Weights of a small transformer language model.
Architecture: RMSNorm before each block, learned positions, no biases in attention or MLP, tied embeddings.
Training: 196M tokens, 11939 steps.
MLP neurons of a small language model. Each row is named by its layer, matrix (down: output weights) and neuron, and shows model dimensions 128-191. Each number is 50 + 10 x the weight over its row's rms, rounded and kept within 0 to 99. A neuron's up and down rows have the sign that makes its largest values positive.
After each neuron's rows is what it responds to, as a language model described it from the Wikipedia text at the highest values.

L3.down452:53 63 55 53 49 56 43 47 69 55 53 65 28 62 46 39 47 49 43 53 48 56 41 43 38 45 49 53 68 47 63 65 49 42 49 46 49 38 42 43 42 43 70 59 33 44 56 56 61 70 47 64 50 51 62 45 37 40 66 61 44 53 30 34
Responds to: Closing pieces of split words, mostly -ed/-ted/-ated, in Wikipedia tables, lists and headers (Direc|ted, Unit|ed, Appoin|ted), plus table |---| separators and numeric cells.

L3.down276:41 53 66 47 51 58 48 30 48 72 56 46 61 44 42 50 47 56 50 59 63 42 39 51 47 55 56 58 46 46 43 62 42 63 56 60 44 49 52 38 58 55 40 60 65 34 73 63 43 50 48 35 55 53 46 53 64 49 37 58 50 45 32 62
Responds to: Opening parentheses that begin an aside after a noun or number, often in infoboxes: unit conversions (0 ft), abbreviations (CST, NSPA), years, party tags.

L5.down272:44 57 53 61 49 40 49 34 50 45 38 46 49 60 47 25 49 56 46 66 45 54 55 45 56 53 46 62 42 52 61 54 40 40 42 41 65 39 62 47 45 57 51 43 47 39 51 60 48 48 45 38 52 53 55 53 40 39 47 47 44 46 42 39
Responds to: Hyphens or dashes joining compound words and codes (WWF-Adria, B-1, single-elimination, UTC-5), plus second pieces of split short words (tw-o, f-our).

L9.down41:30 45 56 47 57 51 36 38 39 37 54 52 59 49 54 54 53 42 50 56 39 31 52 55 61 51 46 61 53 40 58 62 50 38 56 37 56 36 68 49 46 46 49 39 67 58 34 49 46 43 53 61 45 50 70 36 57 60 38 48 48 43 30 24
Responds to: Second word-piece of a word split after its first one or two letters, mostly "us" in music/Music (M-us-ic), also c-re-ated, d-is-covered, Coun-ti-es.

L5.down306:58 41 54 29 49 33 40 41 63 35 33 46 63 61 44 30 66 52 54 41 46 67 29 53 47 49 59 55 57 53 39 47 43 61 40 48 61 59 50 56 34 53 54 56 71 61 57 60 66 57 39 43 46 57 43 47 51 60 50 65 44 55 38 43
Responds to: Short continuation pieces inside words or numbers, especially "us" in refused/confuse/Music, and a trailing space after "20" before table pipes or "to".

L3.down38:54 53 51 43 40 41 52 34 43 61 74 49 58 52 65 37 56 48 66 48 43 44 44 49 45 56 40 55 38 55 41 48 51 49 52 49 43 49 58 46 51 54 57 08 46 53 59 63 35 48 42 30 45 46 50 63 38 58 57 38 44 53 45 42
Responds to: Hyphens joining word parts in compounds and names, e.g. neo-Nazi, re-recorded, Jean-Pierre, mid-1920s; occasionally table pipes or word endings.

L3.down231:63 49 40 56 45 46 51 56 33 45 52 50 73 53 51 46 76 57 53 40 61 37 61 65 40 35 53 55 34 51 50 49 70 39 49 52 65 56 32 38 38 42 36 38 42 53 33 38 76 67 44 42 41 56 43 32 49 69 54 51 58 44 41 44
Responds to: Fires on the word-piece "us" or "is" in any word, whether the word starts with it or it falls mid-word, e.g. using, business, novelist, Danish, August.

L5.down416:44 50 61 64 53 43 39 52 41 57 49 43 60 45 57 61 44 57 39 65 60 52 64 44 66 42 57 50 41 71 33 49 51 46 62 43 58 56 61 09 47 65 41 70 56 59 42 59 58 48 46 82 44 44 41 54 54 46 41 58 37 41 42 41
Responds to: Commas, closing quotes or parentheses, and a or an that end a quoted title or proper name and open an appositive or clause, such as "Cameo", a song; MIG Bank, a firm.

L3.down346:69 46 40 38 44 48 72 42 58 48 29 33 57 59 63 54 57 52 63 49 66 52 45 36 44 34 41 65 35 56 64 25 59 38 46 49 60 64 41 44 44 43 37 46 53 54 33 59 61 53 54 62 46 47 50 52 45 54 37 66 34 57 52 53
Responds to: The word-internal pieces us and os (occasionally po, oo), mostly mid-word after a consonant, as in music, census, refused, impossible, August.

L5.down189:45 48 67 40 61 31 34 30 72 50 57 54 66 54 62 39 62 56 58 48 47 53 56 47 60 54 48 57 57 58 32 57 57 69 42 50 48 42 52 51 61 58 47 50 53 33 32 52 48 68 50 47 61 34 61 56 49 64 49 50 68 52 59 62
Responds to: Subword pieces "on" or "tion" that close or sit inside a split word, such as distribu-tion, Produc-tion, milli-on, Br-on-x, Carlt-on.

L5.down341:53 59 55 62 50 57 43 43 68 41 61 46 60 60 74 54 38 59 61 35 43 52 45 52 42 46 68 33 52 45 46 84 52 42 56 49 58 60 46 61 61 61 75 48 53 26 54 39 66 48 45 50 24 44 33 52 54 40 56 44 35 50 58 59
Responds to: Short internal pieces of words split into several tokens, like man-us-cript, Indian-ap-olis, din-os-aurs, Eur-op-e, plus compound hyphens (on-site).

L9.down490:24 53 54 32 52 41 57 47 45 52 57 43 40 51 39 45 46 54 46 48 40 47 64 55 67 61 35 50 67 64 46 53 50 31 55 48 43 42 41 36 58 44 61 46 72 38 41 42 69 38 41 47 61 50 73 56 59 58 41 62 37 71 53 52
Responds to: Single digits opening a number in infoboxes, tables and lists, such as "Children: 1", "0.3%", "(seasons 1–4)"; also some mid-word pieces like ain in against.

L3.down367:69 61 59 63 38 52 48 42 53 40 27 40 44 54 47 55 56 63 71 34 51 56 52 40 42 35 57 45 40 40 45 71 40 65 47 47 53 54 42 46 44 41 44 51 33 52 47 50 46 68 52 54 59 39 42 53 53 66 59 32 57 52 67 47
Responds to: Prepositions such as In, in, to, from and the final l of until or All, mostly paragraph-opening before dates (In 1899, From 1979 to); also spaces after == headings and ) after date spans.

L9.down37:55 29 53 52 65 43 55 59 54 28 34 36 57 29 50 41 54 55 55 33 50 53 45 53 48 39 40 57 47 58 51 46 49 41 53 45 59 48 54 00 52 59 48 45 54 59 55 39 39 56 49 48 52 45 57 60 53 51 59 60 58 49 51 47
Responds to: Final pieces of function words that link clauses or phrases, mainly "and"/"or", plus word-final pieces like mos-t, bu-t, whil-e, wh-ere.

L5.down94:73 57 43 45 24 57 67 51 50 74 41 44 45 45 67 36 56 60 39 42 44 58 59 46 58 56 49 44 53 55 35 42 56 42 40 33 64 58 50 46 53 52 51 42 26 77 55 66 45 65 63 28 54 65 42 41 61 60 60 41 57 41 46 41
Responds to: Separators between items in lists, mostly "and" before the final name, plus semicolons, commas and line breaks, as in "Keri Hilson, and Adam".

L9.down335:36 40 44 53 62 52 42 59 59 44 52 51 56 61 69 31 48 53 58 64 58 56 73 43 46 63 54 52 45 54 49 46 61 44 59 50 50 54 54 00 51 52 58 62 51 56 57 56 66 45 68 54 54 50 35 55 53 47 39 50 29 52 41 48
Responds to: Commas, opening parentheses and prepositions right after a completed noun phrase or opener, before an aside or continuation: wet tunnels (, Firstly, owing to.

L5.down297:41 44 62 58 40 36 44 46 48 38 57 56 34 47 37 55 52 58 53 44 43 36 57 51 50 59 46 52 50 60 51 37 40 35 19 54 55 48 55 67 43 55 37 43 39 42 55 49 33 35 55 41 55 63 48 62 54 66 39 51 59 55 51 43
Responds to: Final digit of four-digit years after pieces like 201 or 200 (2017, 2005), other number digits such as 54.1% or Big 12, plus the mid-word piece si (similar, possible, signed).

L5.down508:49 68 66 50 48 65 45 44 61 50 44 41 67 44 28 37 49 57 30 51 53 51 45 54 60 37 52 33 52 30 48 49 47 68 37 56 49 45 53 24 55 54 58 42 61 53 73 58 46 27 71 43 52 53 38 60 44 47 54 73 56 62 56 58
Responds to: Opening parentheses right after a proper name or full organization title, mostly ones introducing acronyms such as (FCC, (APS, (NSPA, also years or places.

L3.down398:48 55 54 47 47 61 58 52 31 37 34 52 51 15 47 52 30 56 37 41 42 47 61 62 48 63 67 34 47 56 78 43 49 43 54 67 61 55 50 49 60 55 48 66 61 59 46 49 51 47 65 54 53 39 68 57 63 57 51 46 40 58 46 48
Responds to: Separator slashes and punctuation in structured Wikipedia data such as infoboxes and tables, e.g. Team / Apps, 105/km², 4/5 ratings.

L9.down134:39 53 46 63 34 60 61 35 42 58 60 48 49 30 54 40 55 49 50 36 52 46 30 48 33 36 40 60 62 46 59 51 43 54 49 33 52 50 45 42 38 44 67 49 63 30 54 60 66 21 58 46 69 51 44 68 44 38 48 51 62 43 44 50
Responds to: Fragments inside common words, above all ti in retired/retirement and th in through/this/these, plus final year digits (1997) and commas before a continuation.

L9.down51:36 41 43 46 62 45 57 50 60 55 57 35 57 41 54 34 62 63 48 50 53 35 51 54 51 55 58 38 59 42 41 34 46 57 49 44 42 70 44 18 51 47 36 46 40 61 61 55 44 37 46 40 62 53 47 39 63 53 38 58 61 39 50 43
Responds to: Short vowel pieces, usually a, e or i, that end a multi-token proper name, mostly foreign or unfamiliar, such as Rukavin-a, Payn-e, Murakam-i, Minnesot-a; also the us in use.

L9.down101:49 64 50 51 62 49 50 49 63 45 61 45 56 53 51 33 58 72 64 45 54 52 44 40 62 47 25 52 46 60 39 62 58 44 74 63 34 50 34 53 45 44 38 43 51 58 51 45 48 53 48 59 54 63 62 45 27 55 48 34 42 48 47 42
Responds to: The token "on", mostly as a verb particle or word-start prefix (coming on, onto, ongoing, on-air, on-screen, only), sometimes mid-word (Platoon).

L9.down154:64 62 59 54 62 51 67 43 52 50 60 50 59 48 36 53 35 64 48 49 44 39 40 37 56 49 34 34 58 79 47 40 46 43 47 58 44 39 48 29 51 44 40 59 56 64 73 64 41 32 51 57 35 73 40 46 49 64 56 43 64 67 39 36
Responds to: Last piece of a preposition or month name, followed by "the" or a date: unti-l, abou-t, aroun-d, af-ter, amon-g, Jun-e.

L5.down191:46 57 46 62 54 64 48 54 57 47 51 44 57 41 54 51 53 56 44 42 63 60 38 50 34 58 58 51 62 50 52 64 50 53 63 63 68 42 68 46 45 44 37 41 61 40 65 33 34 73 61 49 48 63 50 48 42 54 46 26 56 51 41 37
Responds to: Mostly an opening parenthesis right after a value in infoboxes, tables and lists, as in 6.56 (2022) or Belgium (Ultratip; also "ug" in daughter and August, "from", "on".

L3.down347:48 49 46 37 62 55 41 46 44 33 66 41 59 51 50 62 46 67 51 60 50 46 50 50 44 46 61 48 55 48 49 44 56 46 35 60 47 39 45 88 46 33 63 39 58 51 36 49 63 60 37 24 38 62 50 65 57 44 71 42 49 60 52 51
Responds to: Final subword pieces that finish a long word split into many tokens, such as analys-is, historicall-y, worldwi-de, and slashes joining paired terms.

L5.down382:49 56 55 54 33 57 59 63 59 78 46 35 58 54 45 46 48 46 34 79 38 30 32 46 45 62 52 19 51 58 40 57 38 58 54 48 46 56 57 49 57 40 46 53 56 38 55 52 44 43 60 52 38 39 53 55 68 57 47 49 32 50 45 45
Responds to: Commas, "and", semicolons or parentheses that end a complete clause or noun phrase and begin a new one, e.g. "resources, and how", "Force, which dropped".

L3.down47:63 57 40 58 48 46 56 36 48 53 53 44 72 46 38 36 43 66 34 59 57 51 48 58 45 58 54 46 42 46 31 76 36 68 59 41 43 26 46 36 52 49 43 36 61 45 61 42 52 63 60 21 56 64 59 49 55 40 43 55 53 43 40 38
Responds to: Opening parentheses right after a name in tables and lists, starting a qualifier: country code, lifespan, disambiguator or score, e.g. Pacific (CA), Erebus (moth); also weaker on years and the first word inside brackets.

L5.down411:31 38 59 48 43 40 37 51 52 62 60 46 48 34 43 51 59 40 40 53 28 66 32 57 50 47 56 53 50 43 53 60 47 47 43 36 42 29 47 37 51 52 28 22 54 67 35 54 55 51 47 57 57 56 52 62 60 46 34 48 53 50 78 55
Responds to: Short vowel-like pieces (a, o, es, is) deep inside or at the end of long rare words split into fragments, like the a in Euphorbiaceae, Lycaenidae, Barcelona and Paciurea; also periods ending cast lists.

L5.down110:56 57 58 52 54 49 62 54 59 36 53 35 60 42 38 46 68 50 38 26 48 49 59 38 57 52 51 51 72 48 67 45 44 48 45 53 53 44 29 38 56 55 54 63 48 65 49 54 40 50 46 53 62 57 37 64 46 46 37 58 38 61 44 60
Responds to: Word pieces completing a word begun by the previous token, especially "ed" in Unit-ed, mention-ed, copi-ed, and "it" in spir-it-s.

L3.down30:57 48 44 57 56 51 65 51 52 53 49 49 43 35 42 46 53 19 38 52 51 66 49 49 46 45 40 42 51 50 65 44 55 57 53 54 57 41 53 45 48 65 42 65 52 51 45 54 33 56 47 51 55 63 70 74 45 62 35 40 49 41 41 63
Responds to: Fires on coordinating conjunctions, mostly "and", sometimes "or", joining words, names or clauses (resting and refitting, clubs and associations).

L3.down145:38 45 56 43 47 48 44 58 46 44 28 42 51 48 71 39 48 51 51 49 52 54 42 41 40 54 43 62 58 62 47 45 53 54 35 69 48 58 42 55 63 53 26 40 48 42 44 50 42 82 45 56 65 65 45 45 65 65 51 63 53 74 52 57
Responds to: Word-internal pieces like ew in Jewish, New, renewable and ation in Nations; % in election-table headers; and 200 starting years like 2005.

L9.down74:56 56 39 31 48 33 47 48 50 44 48 38 52 47 50 39 32 56 51 46 51 56 54 55 45 52 53 54 45 56 55 56 52 38 47 61 52 44 47 58 52 41 58 61 43 58 56 49 40 67 40 30 62 54 66 54 52 41 55 32 54 50 51 45
Responds to: Word-final pieces that finish highly predictable words, above all "ed" in "United States", also "part of", "New York", "especially".

L9.down392:58 48 43 42 57 53 61 39 57 46 44 56 50 40 55 54 43 51 51 44 46 51 58 43 51 66 40 58 58 34 36 28 50 63 67 63 55 33 36 54 34 55 63 54 52 33 36 37 37 53 36 58 55 61 40 46 43 36 60 52 43 40 44 60
Responds to: Short opening word pieces split off a longer word, mostly "ap" (approximately, appeared, apart, appliance), also "un", "op", "h" in had.

L5.down290:56 53 58 60 47 50 44 36 30 58 21 54 48 57 44 64 49 71 44 58 65 65 56 46 53 32 64 62 33 64 40 43 35 50 47 39 52 57 62 60 31 37 66 50 70 37 50 71 47 63 54 54 52 39 51 51 45 55 47 71 42 45 55 42
Responds to: Final piece of a preposition or connective opening a sentence or clause, mostly time words: In, After, During, Following, As, Before, When, By.